Weights of a small transformer language model.
Training: a variant of Adam for these matrices, 10873 steps.
MLP neurons of a small language model. Each row is named by its layer, matrix (gate and up: input weights) and neuron, and shows model dimensions 176-271. Each number is 128 + 32 x the weight over its row's rms, rounded and kept within 0 to 255. Numbers have three digits each. A neuron's up and down rows have the sign that makes its largest values positive.
After each neuron's rows, "fires on" lists the tokens most often at its 100 highest values on Wikipedia text that the model never trained on; "fires after" lists the tokens most often just before its 100 highest values on Wikipedia text that the model never trained on.

L2.gate1454:171075090129140138088122037093125104140173104153145099129066157152083058177125095161126138078096146151128118178190114142111148165116111129149130093144186119096097081108111084122140106140154118115119086135103060148104143183123149170127120121136151149129120081096094144091150121096204172128
L2.up1454:140068153149149134151136040161095069155225148148108097153047127068110081147110127138115097183074131117173137167160135144100144164114072149086121056197104132132110167130116119120140109137147079089103132177138100121098155165158110093124111053096146111170157073100117083076118145084153171137
fires on: "–", ",", "-", ".", ":", "10"
fires after: "1", "2", "3", "6", "4"

L2.gate593:118116141111145121070175074144095115138111125066076161115114103159114124079154081111107108118168089106138122116160129101155121155133107156089167109116103137101097193133149195119156138113132110122173139126138105195145134125144130099112090121077140153147113136125087180131119141152123131195
L2.up593:149106169149182092071160117132175154154103126090108175135072162156127106154153124201150104118133050112110159134127025108146111153142134132129141149145084139139119147091122174112144151120171156094140146095116132146137163118096158055088153120165086139110129100099113141098133149147113039125
fires on: "==", ".\n\n"
fires after: ".\n\n", "\n\n", ").\n\n"

L2.gate745:193110117075168142097119159092144125113142179140087114153099038096147095106105095147184137086100122145119121195140083126042102136158108098087170079142117171102148189107152112145111092142152123114131129117151123114116089094119137109131039114091165137116147106121134052149129120111120171136
L2.up745:145115072137108075138088114095158103153165158154042139203176113117041122144103103104083107106103115113127061170166127128114153123146143083051124083117133088110125114125186109088100044172112138157070113151098158179149076079149111178124123119109158155071096130145121152170157138114139134093
fires on: ":", ",", " |", "'"
fires after: "1", "3", "2", "5", "4", "9"

L2.gate779:141100092094079132148139161114100156129123220007169142126167117142146182135110108119160133134148194148147166104154124113158095142127124134188202151131091174121201103139087105114171121132079126113169146149131171117137119198126120131134094127130131111121088112161155153080070115124121145146
L2.up779:155144078136152109175203149188136132141076151125111187179176121129142159094156105038191117100104124110153118169138153089102157106176067141150143115148099129108147130097141195057105136120131112152107146125064138163130073079145119132210166123137164202141125106068117126134123097149166155119
fires on: ":", ",", "with", "res", "18"
fires after: "19", "20", " (", "18"

L2.gate1060:133200088091154109141143090160099142076143077131159125119166122164118158082128154110050099111153158132097166093099112096109120183136093109137142039161187098185140105122087095065096163112098171165067105048127103174101110211115142164116136110159178126131151175141116092095136111132154162157
L2.up1060:149161127072150084072120119186113130113168073159148120097085125104143164147153133117117143177141088183146205071056104135097143180119097158137135121137152200106093189139099174141073109109149115167125121131108148136171044092187190105130174156081135113148099150125137056169094177107172118127
fires on: "|", "-", " |"
fires after: "\n", "===\n\n", "==\n\n", " |\n\n", ".\n\n", "25"

L2.gate1084:171100060070143156107143103146157122108124166135148079150087175140111146096144145101102139122114080085158106176121127150139119155125116155052144092086180113117139123160110124061150140115157122168083080113077143133148125111117117118077128153072120152167107192194103083154126100111181142155
L2.up1084:153135141112123063130204174093145117118161112148118101131118139128111096138144119091113141152188130112176147112169093113115129150079134130083122166124127122164170082135108119121116134169126163105089125147136100156149100127132175096039131193113132103056195129156131160139138132154110147121
fires on: "–", "-", "97", " of", "at"
fires after: "2", "1", "3", " ", "8", "0"

L2.gate667:074135074100150056191122126124098168170161174171134187189103052165128098134139134072137120071100154096175128150190126145110112098150094102138128094158122142122136134095092210124107142128146116125160156139103142174177119110093145063188202077127148102096177122122112114150147109145132096178
L2.up667:114108110119092164154141076122080104098143114122118129127092148102080083155094133100097107131145180160138094176109157135135100112147125124119182156141080101152133113103091072120090132122173114109095073125134133122208064153177112150095170111092144167143188177153103119144168120092121163116
fires on: "0", "18", "ark", "17", "88", "97"
fires after: "19", "20", " ", "–", " B", "M"

L2.gate1351:170135123088117114189124109122109173136122150108192167108105142121082195080137114097188170113143210125158157133130053152140098124129143122167183131122160110096120161104058099169116129120126128095166082135178167107159088132175180125151071158126156144110111106110190162113143112134115094160
L2.up1351:138115168119138133156190131141127144110081147086135123117121153112127169122130135151093159100108120144186186106132108133124086181136205161136125196102150138091127107090074111154120098077130118097212114187121135137200078109157097125120143120112133141128126152107226199152125105098148093143
fires on: "20", "19", "ern", "18", " –"
fires after: "20", " ", "19", " (", "18"

L2.gate736:156130128095214113098100094112183100140154122125112141131090119109170090080133137147120130145124124101101216106110061119106164162178090082126117097134148180160172153112172118121123152136128166132091118105122061149147054155114157112082109118147175209121124108099116147118148163105170136172
L2.up736:142116116083198102092067068105170118162120127138092181095097157097189069109150150178161166110106099092131205092091072133159137121143121093090151115115104141159156168123166130112079153119128162104105117094144084113139050135116117146120143118146082212121111090104142117079171161127134110156
fires on: "==", "==="
fires after: ".\n\n", "\n\n", "\".\n\n", " |\n\n"

L2.gate179:118136153068154129120117090108123100150142139144101169165078083103133127108083131107094178123081077167088147139123089153121169173165111114116126116137196195143150150105157157111134158124176158145138094067121128105139135166110102090115141133102147126121175080145123132138167150135156132152
L2.up179:130125110187082158142119189168207135166158119139132133078132166094095133120094127098143148080100125109123152123160122119092106103094144170095124145076113055148097151159140171150111145112120115123152105107142163178119116129138131116126095124111088188089113131136154172154122147198145197211
fires on: ",", "9", "4"
fires after: "1", "2", "5", "9", "6", "3"